From a checkpoint of a small transformer trained on Wikipedia.
Size: MLP 448 SwiGLU, vocabulary 887.
Architecture: RMSNorm before each block, rotary positions, untied embeddings, attention and MLP in parallel.
Training: 137M tokens, 8350 steps.
MLP neurons of a small language model. Each row is named by its layer, matrix (gate and up: input weights) and neuron, and shows model dimensions 0-63. Each number is 200 + 20 x the weight over its row's rms, rounded and kept within 0 to 999. A neuron's up and down rows have the sign that makes its largest values positive.
A block is one neuron, or neurons of one layer that tend to fire together. After each block is what it responds to, as a language model described it from the Wikipedia text at the highest values.

L9.gate22,205,195,165,184,181,211,228,201,203,201,160,198,222,222,209,166,221,177,194,203,187,197,201,190,181,210,227,187,197,184,197,223,196,216,155,158,201,193,203,219,191,183,216,220,230,185,193,183,204,209,224,183,221,221,211,195,150,191,233,243,213,206,220,229
L9.up22,198,177,209,199,173,206,166,189,185,250,189,203,188,213,221,211,223,208,200,219,197,180,178,200,182,177,210,221,205,211,179,184,219,196,194,168,194,226,201,190,179,144,185,206,205,209,190,202,215,215,239,210,222,200,225,178,189,195,181,199,193,214,174,190
L9.gate47,189,177,195,196,207,217,172,204,202,188,180,244,195,173,195,200,210,201,221,212,211,188,172,165,209,191,181,226,147,209,198,206,187,219,211,241,229,198,180,178,161,165,194,196,212,198,175,206,211,238,193,209,189,219,214,208,229,211,191,186,193,160,240,178
L9.up47,207,216,201,197,185,229,187,234,195,179,195,217,241,187,191,194,182,193,184,202,201,199,209,213,183,163,209,192,219,200,211,189,205,187,207,208,174,166,236,179,212,222,207,184,189,175,204,222,197,221,216,229,218,194,231,167,241,198,187,235,230,207,213,172
L9.gate85,233,213,187,151,199,146,248,201,206,206,189,203,209,245,185,208,178,214,193,204,183,190,220,226,196,126,189,216,210,207,201,253,199,226,207,184,211,172,197,196,200,226,212,182,207,198,223,185,187,179,204,189,215,206,185,175,205,210,204,220,216,246,232,197
L9.up85,183,201,219,172,216,215,220,205,234,224,189,190,201,190,206,200,171,212,227,188,181,191,184,221,192,173,197,203,236,225,208,170,213,195,197,173,220,229,193,200,240,193,202,202,188,199,197,178,191,182,215,222,203,228,217,200,197,240,199,154,213,209,213,191
L9.gate95,198,202,237,218,193,185,182,176,173,171,196,198,169,174,196,222,213,202,208,220,203,167,201,194,165,198,200,173,243,213,211,196,200,191,198,167,216,193,171,162,210,210,211,199,189,223,228,214,172,192,180,173,194,214,221,211,234,171,192,209,213,189,188,168
L9.up95,174,200,206,216,188,191,169,183,198,192,229,190,206,183,193,181,222,170,210,193,214,232,211,222,192,180,209,202,199,230,236,214,202,230,223,202,223,209,208,197,220,189,137,207,208,203,193,230,174,193,242,220,190,251,197,204,202,219,192,207,198,197,213,192
L9.gate129,172,201,233,222,214,200,176,195,183,186,211,208,200,242,175,197,177,206,176,162,199,221,195,202,197,213,220,240,226,182,214,209,195,197,192,196,215,204,185,200,229,195,176,233,202,180,167,228,182,191,222,210,187,224,222,206,167,259,186,221,172,233,216,233
L9.up129,190,192,200,170,208,195,200,183,171,227,206,190,159,173,233,211,198,178,186,198,205,214,217,205,179,194,188,192,221,213,198,193,186,195,191,192,215,179,189,227,206,178,205,190,257,162,214,195,218,187,200,186,193,220,185,205,161,191,214,209,200,186,214,186
L9.gate282,216,172,174,191,204,207,222,209,181,191,240,201,225,179,213,195,209,199,205,202,212,222,220,197,185,190,172,197,188,208,184,212,195,212,220,186,188,231,201,170,165,169,169,221,224,173,184,174,164,228,190,225,184,234,196,194,230,179,217,231,197,215,219,188
L9.up282,171,186,203,183,190,215,178,198,193,186,206,200,247,215,181,214,224,204,214,200,171,201,206,205,186,191,207,189,230,208,192,193,196,189,217,222,187,207,198,208,200,215,183,189,196,183,173,168,187,189,175,172,173,223,176,186,183,200,160,193,214,172,196,223
L9.gate321,206,202,223,163,219,176,216,170,210,203,225,189,184,186,205,195,190,197,228,219,178,175,203,221,204,182,157,229,193,217,173,178,214,197,204,206,184,195,235,195,228,173,180,169,185,226,250,210,180,209,194,193,188,212,187,207,212,201,173,213,196,197,214,186
L9.up321,222,197,198,207,190,188,192,221,173,231,208,196,223,212,208,200,181,224,223,194,163,208,208,193,177,188,198,206,202,190,199,171,213,201,218,231,215,208,221,197,203,184,193,184,194,182,177,160,202,223,198,197,221,215,219,195,211,173,169,209,213,190,194,189
L9.gate409,192,208,191,189,194,211,212,192,212,189,227,205,191,194,191,209,163,211,183,201,204,202,200,206,194,188,201,178,210,207,239,197,216,231,202,174,220,223,150,160,209,216,195,200,223,183,191,207,226,198,187,189,205,220,211,201,200,236,197,195,241,174,214,231
L9.up409,195,204,169,200,188,199,208,213,173,199,200,191,216,245,222,200,189,213,244,208,217,193,228,187,167,194,164,176,191,200,214,180,220,215,180,202,239,227,195,176,215,190,222,189,229,202,202,186,201,196,232,195,192,199,227,243,228,192,206,235,234,177,229,217
Description: Second token of a word split after its first letter, mostly modal verbs, as in m|ay, w|ould, also W|ill|iam and H|ow|ever.

L8.gate368,223,210,221,226,200,207,144,209,186,183,209,215,192,209,203,201,168,241,199,231,222,197,227,210,215,198,249,194,220,221,188,215,216,173,224,167,182,209,191,194,216,183,233,197,219,193,188,216,151,203,184,176,194,205,192,176,238,218,206,227,187,200,220,166
L8.up368,179,203,213,179,181,188,215,222,167,218,159,195,212,204,211,244,183,205,182,192,205,156,181,180,191,202,209,221,206,179,184,182,203,235,191,219,227,200,219,182,195,185,183,215,198,199,196,183,179,195,212,221,178,188,205,211,173,196,189,182,213,180,179,224
Description: Second word pieces right after a short initial fragment, strongest for the ay of modal may (m|ay), also t|estimony, E|arly, Y|ear; weaker on clause-linking that, to.

L7.gate38,212,176,228,219,204,210,172,232,211,193,172,200,198,195,191,197,207,202,141,175,190,208,200,203,188,209,187,174,212,202,197,197,220,185,210,191,204,204,213,222,200,194,235,157,168,209,235,222,171,231,191,221,165,166,214,146,205,219,183,187,187,201,183,178
L7.up38,211,212,211,206,246,221,216,189,200,219,210,196,222,226,162,204,174,184,192,206,193,235,203,205,198,209,188,195,188,162,229,191,187,176,212,146,219,188,171,189,199,230,200,230,205,225,203,232,176,192,239,197,231,206,202,168,188,211,214,188,188,229,213,213
L7.gate120,203,215,243,158,201,211,152,190,188,219,187,238,219,205,182,223,225,175,183,179,176,206,180,221,202,207,222,183,213,173,221,225,183,179,175,187,227,217,205,220,184,217,198,194,168,192,205,213,182,196,225,188,142,218,219,170,192,184,213,195,188,207,246,209
L7.up120,174,195,212,216,250,217,206,174,191,208,235,219,242,184,203,174,189,225,216,216,211,179,212,237,221,211,209,201,214,206,166,174,189,215,189,192,214,211,189,199,195,162,201,203,216,174,212,232,203,211,216,192,181,241,172,174,199,165,201,238,197,189,192,223
L7.gate196,192,240,181,179,198,200,164,189,225,184,182,203,247,205,176,218,193,235,210,231,158,167,206,177,236,181,162,226,192,190,212,206,213,181,222,225,201,205,177,190,180,216,205,185,202,194,210,204,198,225,210,201,194,205,197,218,158,216,227,236,179,220,211,202
L7.up196,191,228,211,231,194,212,183,200,212,227,192,248,159,193,175,204,176,224,183,200,202,199,197,197,210,157,192,201,238,179,156,231,219,195,225,203,180,193,188,178,226,180,215,154,187,199,190,202,183,171,201,193,206,225,208,192,162,202,196,175,234,210,201,212
L7.gate209,199,170,224,196,186,212,203,184,207,220,191,226,201,184,202,202,192,191,195,209,207,186,200,192,176,196,209,201,199,203,202,219,201,197,224,181,160,202,184,195,196,161,190,173,196,200,201,235,202,249,223,191,188,233,134,171,238,192,134,201,173,194,215,202
L7.up209,200,210,228,213,181,212,196,154,230,212,213,205,204,239,170,201,219,189,225,203,217,159,195,181,172,200,165,177,227,172,211,190,192,200,195,207,160,203,212,203,174,172,204,176,191,183,197,242,187,198,219,186,220,176,201,186,193,211,177,177,192,221,204,188
L7.gate221,203,162,213,209,193,192,250,219,243,201,167,215,190,215,204,188,185,206,188,171,134,202,200,178,198,206,227,173,198,193,207,186,202,198,217,232,182,185,208,227,185,192,187,235,164,178,192,187,203,210,199,210,174,199,205,210,214,198,253,214,176,162,237,177
L7.up221,211,154,216,208,158,198,199,208,225,175,163,205,207,218,213,196,193,201,190,192,216,214,190,167,184,181,174,187,172,204,185,204,184,210,186,193,214,203,192,228,164,211,220,184,223,209,199,196,201,185,212,182,221,179,164,208,197,200,225,178,247,187,215,218
L7.gate312,177,245,215,230,233,216,215,216,223,200,201,208,185,182,194,209,183,180,228,203,193,177,188,183,203,206,213,202,210,201,233,207,189,184,202,230,183,245,194,186,169,206,184,222,196,204,184,209,236,196,194,186,195,220,196,213,202,208,202,186,209,173,180,177
L7.up312,215,192,236,223,233,179,186,186,186,195,235,208,196,201,208,187,210,210,208,220,190,198,192,216,234,223,214,199,216,155,193,199,203,188,211,175,187,216,230,184,190,254,196,179,217,193,213,229,168,178,236,235,189,205,187,203,203,220,220,201,190,180,229,191
L7.gate324,182,204,234,180,201,223,168,203,199,179,190,185,236,197,197,162,217,213,179,169,192,221,213,194,184,203,189,258,194,163,198,201,188,233,192,202,190,193,196,201,208,197,173,221,187,202,220,190,188,215,201,192,204,218,258,170,213,160,222,237,206,187,220,218
L7.up324,207,194,187,178,242,228,207,186,242,201,189,178,179,215,203,187,218,206,186,194,190,196,208,156,193,176,201,184,200,180,172,188,163,181,221,198,155,194,217,205,174,190,210,192,176,190,204,195,189,204,206,180,189,219,186,203,212,175,232,192,162,227,193,184
L7.gate407,179,179,209,223,215,227,241,171,214,208,192,170,198,216,220,197,210,200,201,237,179,207,207,185,221,220,199,187,197,225,193,161,195,211,218,203,183,180,210,221,192,214,186,192,189,212,210,212,191,227,226,195,221,221,253,210,210,201,196,188,222,238,187,172
L7.up407,202,183,216,191,215,178,192,196,190,222,196,151,158,198,212,196,190,205,212,230,210,197,179,209,216,198,198,196,197,173,198,172,201,180,194,148,207,207,237,199,166,228,194,175,189,211,211,194,205,185,195,214,219,183,191,214,235,203,225,212,202,154,215,168
Description: Short word-internal pieces right after a capital or prefix piece, mostly "d" or "id", as in E-d-ward, E-d-ition, cons-id-ered, d-id.

L7.gate11,196,211,195,222,183,217,217,198,169,226,179,164,206,183,176,215,216,203,216,240,187,197,210,179,211,202,260,191,193,183,225,194,205,190,170,219,207,173,180,217,205,200,221,180,203,168,167,166,194,231,222,230,174,177,228,195,239,247,220,196,207,232,194,233
L7.up11,195,176,221,215,223,208,186,189,211,174,197,192,202,178,215,189,198,181,191,182,224,215,207,198,191,214,199,231,252,205,225,186,174,224,206,180,208,202,219,205,185,195,228,181,187,189,209,215,200,174,180,207,199,229,176,190,196,169,217,195,193,199,208,169
L7.gate52,214,197,182,220,154,204,215,208,179,174,210,191,206,178,189,169,191,201,159,169,195,223,219,176,164,200,222,212,176,202,209,236,174,149,242,200,199,216,194,194,175,206,195,171,195,205,185,202,201,219,183,213,195,187,151,213,229,186,177,204,237,171,248,190
L7.up52,207,208,196,179,213,196,213,171,207,215,190,203,202,193,217,206,240,216,213,202,198,205,187,166,215,179,169,143,200,222,211,232,167,208,184,212,206,214,177,252,201,179,217,196,192,183,179,163,196,217,209,199,224,231,210,221,230,242,217,199,200,195,206,216
L7.gate95,192,208,220,202,222,222,230,211,217,177,218,225,200,198,210,200,216,189,199,179,222,176,213,174,190,168,180,216,196,192,235,196,211,191,190,164,184,157,192,238,188,167,211,189,177,205,202,180,204,207,191,199,210,192,183,202,203,219,192,205,223,174,210,207
L7.up95,187,174,159,201,212,190,216,245,196,201,194,215,180,208,230,208,191,205,212,199,174,192,228,222,197,173,209,213,210,235,213,166,220,193,197,169,212,198,192,228,157,212,194,196,194,172,198,203,184,205,199,171,181,189,174,199,190,150,162,198,195,147,176,183
L7.gate190,206,197,205,209,235,204,205,230,186,160,185,221,219,214,201,207,222,176,200,228,206,209,225,168,212,228,209,177,207,169,201,208,203,197,248,188,227,181,189,170,178,152,242,194,230,187,170,187,236,174,156,191,207,221,174,208,185,188,211,240,186,191,164,206
L7.up190,211,206,175,203,194,206,214,198,204,222,207,203,230,185,204,198,242,199,223,188,200,232,224,228,190,215,218,188,218,190,212,182,216,171,208,158,193,220,175,201,175,194,240,215,206,251,160,189,212,215,192,223,167,202,201,198,174,213,174,210,209,187,206,212
L7.gate192,195,204,189,177,208,186,187,176,190,185,250,177,227,192,187,212,208,196,161,210,208,188,205,187,222,194,197,195,211,173,223,201,169,201,201,218,236,204,226,154,229,203,228,205,241,193,213,210,171,177,203,213,225,193,192,180,185,172,183,227,162,222,205,206
L7.up192,249,235,196,210,210,191,210,209,169,216,207,226,211,186,210,208,184,188,202,182,217,196,195,190,235,211,207,229,189,173,188,209,225,195,222,214,217,207,201,137,188,204,181,205,193,171,192,205,194,193,194,210,208,188,228,227,217,224,179,223,194,159,239,223
L7.gate231,211,187,230,180,194,180,211,216,159,198,194,167,259,192,203,221,225,229,204,198,191,204,215,216,176,213,231,189,169,213,206,215,180,203,191,190,208,178,158,189,231,211,199,228,186,179,187,230,214,209,172,232,232,174,183,209,218,211,208,216,201,170,214,211
L7.up231,206,186,188,199,217,187,219,192,194,173,214,226,197,202,194,199,231,194,239,215,217,218,241,203,215,180,193,180,220,207,193,189,161,210,188,174,206,220,227,203,224,180,169,206,218,205,183,194,197,217,189,186,171,242,223,202,222,192,187,202,187,153,220,226
L7.gate264,201,155,226,214,201,197,200,222,174,193,155,235,217,188,203,190,171,197,219,201,224,197,222,201,188,214,206,164,202,213,171,201,223,175,180,195,223,184,184,213,233,190,205,175,203,200,187,200,209,221,201,227,190,226,193,213,235,219,185,227,209,179,208,202
L7.up264,212,187,196,185,225,200,205,215,212,206,175,200,221,187,205,203,187,202,208,186,207,227,195,199,188,216,206,201,198,216,196,219,160,207,243,188,200,243,178,188,210,180,170,214,205,203,175,171,226,221,179,199,187,189,183,140,215,201,205,186,206,194,186,184
L7.gate305,171,190,203,193,215,192,215,225,196,238,224,173,221,192,192,158,200,178,172,180,203,182,201,215,163,213,176,219,236,173,214,225,193,212,211,193,189,191,179,212,191,191,196,155,180,206,201,243,185,206,214,224,210,223,214,213,211,179,201,233,186,216,225,211
L7.up305,202,219,154,179,196,194,197,216,214,218,158,193,223,225,188,195,170,174,174,214,193,192,203,200,178,190,206,207,204,224,203,225,203,198,189,198,200,194,183,214,241,193,221,149,221,208,209,180,202,190,210,241,215,212,224,152,220,211,207,194,170,186,197,212
Description: Second piece of short, common words split after their first letter or two, strongest for D-ied in biography lists and w-ould, also he-ld, Ju-ly, d-ay.

L7.gate84,189,172,208,178,199,202,204,270,217,207,209,199,200,206,230,212,194,158,199,189,174,208,194,200,210,181,215,180,217,194,232,188,192,179,167,203,203,215,202,185,168,183,201,215,223,210,200,186,176,202,224,199,201,189,216,196,186,160,210,181,196,180,181,193
L7.up84,199,198,246,201,203,197,204,185,194,214,192,214,189,235,218,193,209,206,218,176,202,218,207,210,230,173,194,217,210,210,218,239,246,193,187,186,209,188,179,194,208,174,224,186,231,202,190,205,175,177,196,209,201,166,195,174,228,172,196,212,226,213,162,217
L7.gate86,231,160,172,218,178,189,216,217,215,196,206,226,199,214,217,158,207,207,192,207,234,212,206,224,262,217,200,184,240,216,186,194,207,197,191,233,189,201,216,177,216,170,225,194,229,186,211,196,213,212,222,177,212,196,198,233,212,175,188,196,229,206,166,217
L7.up86,153,213,207,207,165,196,169,196,220,204,204,176,198,170,171,206,204,205,233,233,235,219,237,199,188,188,195,229,200,196,203,173,199,224,205,248,203,193,182,215,223,211,223,225,220,201,171,198,192,219,223,207,196,224,202,206,195,216,195,201,169,183,181,240
L7.gate110,175,211,254,189,210,164,216,170,196,224,194,182,200,219,182,185,199,195,199,203,218,190,227,177,205,211,212,210,203,231,217,172,209,207,211,201,202,180,197,213,178,183,191,198,156,197,206,212,197,191,206,183,187,178,159,174,225,196,200,187,210,208,188,173
L7.up110,213,146,212,208,225,202,230,192,242,208,196,171,184,198,239,172,185,190,192,217,201,231,213,189,195,224,168,185,233,219,187,178,169,205,196,204,208,197,214,167,237,167,237,222,233,174,200,208,226,212,196,213,198,211,222,202,223,196,210,152,204,214,201,213
L7.gate115,237,194,181,229,205,213,229,207,205,166,191,179,242,225,219,209,175,204,201,210,160,166,207,201,211,183,198,160,194,196,173,209,229,187,253,179,184,224,179,170,193,212,176,197,191,194,214,195,182,192,195,192,187,193,209,180,223,188,210,176,188,206,229,207
L7.up115,211,174,169,242,205,189,188,200,192,205,198,216,202,203,177,212,164,201,175,228,221,159,205,194,216,200,191,213,210,201,217,224,180,222,206,215,226,212,208,196,193,173,200,212,217,201,201,209,181,215,222,163,208,214,181,196,191,174,218,198,223,242,234,189
L7.gate277,217,208,186,205,214,190,201,218,195,187,168,175,198,195,218,206,201,193,229,234,226,176,222,209,229,172,213,193,183,227,206,211,223,214,230,237,215,211,217,237,186,228,188,170,242,200,213,214,223,245,199,195,184,217,216,189,222,225,209,186,197,222,172,200
L7.up277,219,218,199,212,194,208,180,204,179,211,235,201,190,198,203,210,197,227,205,236,174,182,191,214,217,183,189,189,216,229,171,224,268,206,187,255,230,165,213,175,212,190,193,197,212,217,225,180,182,184,184,180,184,175,200,222,201,204,184,192,202,172,200,221
L7.gate346,210,218,208,208,174,200,206,202,179,183,193,198,189,169,182,165,207,199,202,172,202,172,226,214,210,186,227,190,213,197,187,215,243,235,215,230,178,184,175,187,218,203,166,197,238,190,205,189,196,175,176,185,202,198,217,226,229,206,213,189,230,210,191,195
L7.up346,239,176,197,209,179,197,210,200,173,206,179,182,221,210,212,197,188,201,197,216,236,177,194,218,209,191,160,211,212,216,208,167,201,199,192,204,201,165,242,196,212,207,217,260,184,230,173,190,219,234,245,195,225,186,211,187,207,203,212,194,191,188,180,218
L7.gate383,231,192,196,242,212,217,232,165,210,187,173,229,247,212,209,222,192,202,170,163,197,152,215,191,205,205,204,216,200,222,229,186,192,165,243,192,183,242,222,212,204,203,230,194,162,227,194,232,203,191,224,230,213,207,208,187,200,199,231,180,213,203,180,162
L7.up383,194,189,213,224,177,218,180,229,166,202,196,185,172,209,229,165,181,178,188,207,210,196,189,206,224,201,196,176,235,240,200,173,207,166,193,215,190,216,203,172,192,146,199,213,199,247,190,198,177,180,207,212,172,230,211,203,198,182,239,198,234,215,166,211
L7.gate400,193,230,187,233,156,253,203,205,191,167,195,202,199,198,195,185,219,219,209,225,226,162,198,196,226,190,213,222,220,213,256,208,175,185,216,186,186,203,227,190,206,167,214,224,228,224,197,200,173,160,205,184,221,179,163,190,205,212,201,195,210,224,207,186
L7.up400,188,174,214,215,237,200,170,231,202,192,202,207,234,215,220,235,168,212,210,208,205,174,182,203,219,221,215,205,235,227,220,219,209,234,207,170,181,224,199,158,175,225,193,211,239,161,190,190,236,186,165,192,190,179,164,222,206,166,196,161,176,184,154,181
Description: Word-piece fragments inside words, above all "est" (b-est, f-est-ival, r-est, small-est), plus "o", "ed", "ate" pieces and "who"/"wh" after commas.

L8.gate398,229,200,215,221,242,218,222,197,222,190,218,213,229,206,198,192,218,218,206,190,175,223,176,173,220,192,197,236,205,206,224,183,180,180,207,187,218,216,178,202,208,204,209,197,228,169,237,193,224,216,221,221,158,170,198,190,218,185,211,226,185,186,205,157
L8.up398,180,175,193,191,218,210,171,191,204,204,213,182,196,205,196,194,218,175,164,190,194,180,204,213,239,244,211,158,214,146,183,193,184,199,228,210,207,193,213,174,173,209,214,178,201,215,206,209,183,180,199,173,193,201,200,202,221,177,193,241,194,208,215,204
Description: The piece right after a word's first capital letter or short opening chunk, especially the period in U.S. and initials, as in O.r(der), E.d, Psy.ch.

L9.gate33,214,180,206,193,208,211,190,215,197,203,209,233,149,195,188,204,214,197,207,168,195,201,207,205,251,207,197,214,177,184,237,217,221,197,208,184,209,200,195,186,232,222,204,224,216,199,171,202,165,198,176,160,164,215,226,228,197,221,193,199,190,186,230,204
L9.up33,187,192,203,210,221,168,195,186,181,208,225,199,164,222,196,210,205,185,162,181,211,239,234,206,231,187,200,173,184,205,198,241,220,183,195,163,234,216,210,222,226,199,188,197,183,218,174,181,195,210,218,186,220,213,214,217,192,196,192,240,179,226,201,186
L9.gate244,222,198,192,254,185,207,241,202,200,196,244,238,211,194,232,202,172,188,203,212,187,176,229,200,182,221,219,193,232,202,198,183,221,211,195,212,159,183,183,205,201,186,197,174,181,191,195,180,181,221,201,216,225,175,203,208,183,159,222,194,193,198,202,185
L9.up244,173,187,201,200,207,238,219,180,174,191,202,227,186,235,199,192,211,204,242,206,227,216,214,149,212,237,199,162,243,168,196,197,175,196,216,168,190,207,239,192,193,201,191,205,201,190,213,202,207,185,224,191,200,199,210,195,197,165,225,171,216,218,181,221
L9.gate283,246,206,226,203,218,212,225,207,180,227,218,265,180,184,181,150,229,227,199,191,188,196,233,202,189,222,218,195,206,196,186,218,185,175,230,201,188,188,191,179,210,224,212,179,190,216,170,213,227,187,208,181,195,194,210,228,208,190,211,230,209,189,199,204
L9.up283,167,183,200,226,237,214,234,204,183,239,193,222,189,235,229,215,230,218,199,167,182,198,181,214,218,196,220,192,218,181,172,171,214,207,195,169,215,181,176,186,174,210,218,183,205,194,196,190,188,174,182,209,209,202,198,218,179,202,187,242,192,210,209,203
L9.gate316,197,208,197,228,227,189,238,207,178,177,228,209,207,245,238,202,180,200,186,204,186,214,184,238,217,213,182,224,192,227,188,171,216,216,190,186,219,204,214,187,160,191,186,164,223,212,229,188,219,211,208,200,187,151,191,232,181,197,216,196,181,193,199,220
L9.up316,233,203,206,219,207,193,198,198,171,204,186,198,218,202,193,170,203,211,225,188,215,183,195,245,212,233,175,200,195,212,203,165,233,168,214,210,225,190,221,181,182,230,199,188,200,182,198,204,200,174,181,213,186,198,247,213,168,185,217,218,214,198,220,242
L9.gate322,219,227,184,210,188,212,228,207,182,191,173,159,194,230,179,163,211,202,213,177,208,196,185,192,189,192,248,218,207,199,184,224,174,171,197,204,230,183,205,202,191,212,231,198,224,229,235,205,207,188,216,211,227,218,200,179,234,188,195,221,194,155,209,203
L9.up322,209,200,174,204,183,181,235,197,187,211,202,220,177,213,206,173,219,214,207,173,190,174,189,226,201,188,165,203,173,197,181,176,239,212,188,181,210,193,204,188,176,186,201,234,204,213,217,157,177,179,194,221,197,224,245,211,230,182,221,194,179,216,214,206
L9.gate338,194,214,208,172,210,215,220,245,196,246,193,215,193,198,208,201,228,224,240,205,217,189,181,175,211,184,185,180,168,185,160,210,211,187,213,196,212,207,172,197,177,198,211,198,207,210,202,195,230,207,207,203,195,189,250,176,198,211,197,223,176,176,214,232
L9.up338,225,191,203,204,193,210,214,216,167,192,179,202,195,209,208,176,178,212,232,198,212,212,189,161,183,206,181,180,199,213,174,210,208,206,216,222,204,217,234,190,198,230,176,210,174,205,166,243,208,226,219,189,213,174,208,186,240,188,181,178,208,201,246,172
L9.gate395,244,198,216,196,217,191,223,196,211,209,170,220,207,182,196,218,202,219,172,189,194,160,188,205,209,214,230,193,197,235,172,225,190,180,211,219,178,205,192,214,183,199,228,167,212,205,184,219,224,174,209,202,240,203,224,189,203,217,206,179,196,166,177,218
L9.up395,213,225,238,195,232,235,171,185,206,183,203,215,185,200,238,251,157,207,216,199,191,186,186,182,216,185,197,216,197,165,221,186,210,205,207,193,225,220,200,157,187,199,173,170,203,229,230,222,222,211,228,200,219,184,208,193,161,195,207,172,216,215,209,236
L9.gate432,233,208,202,208,180,215,182,234,216,203,188,232,254,185,210,210,204,189,196,158,204,190,199,219,217,249,198,234,204,194,175,204,212,160,187,237,193,201,189,166,259,195,212,211,217,177,195,194,194,217,214,219,176,216,217,196,188,190,173,238,216,205,193,201
L9.up432,245,227,224,241,219,187,213,198,205,194,228,209,195,196,191,214,203,225,145,190,206,201,191,212,183,221,220,209,210,194,170,217,216,172,222,205,191,209,172,219,218,196,212,202,206,221,200,199,197,194,204,169,195,154,205,199,215,182,196,194,210,258,195,217
Description: Short middle pieces of words split into several tokens, above all "it" in pol-it-ician and pol-it-ical, also N-ew York, E-u-rope, con-f-lict.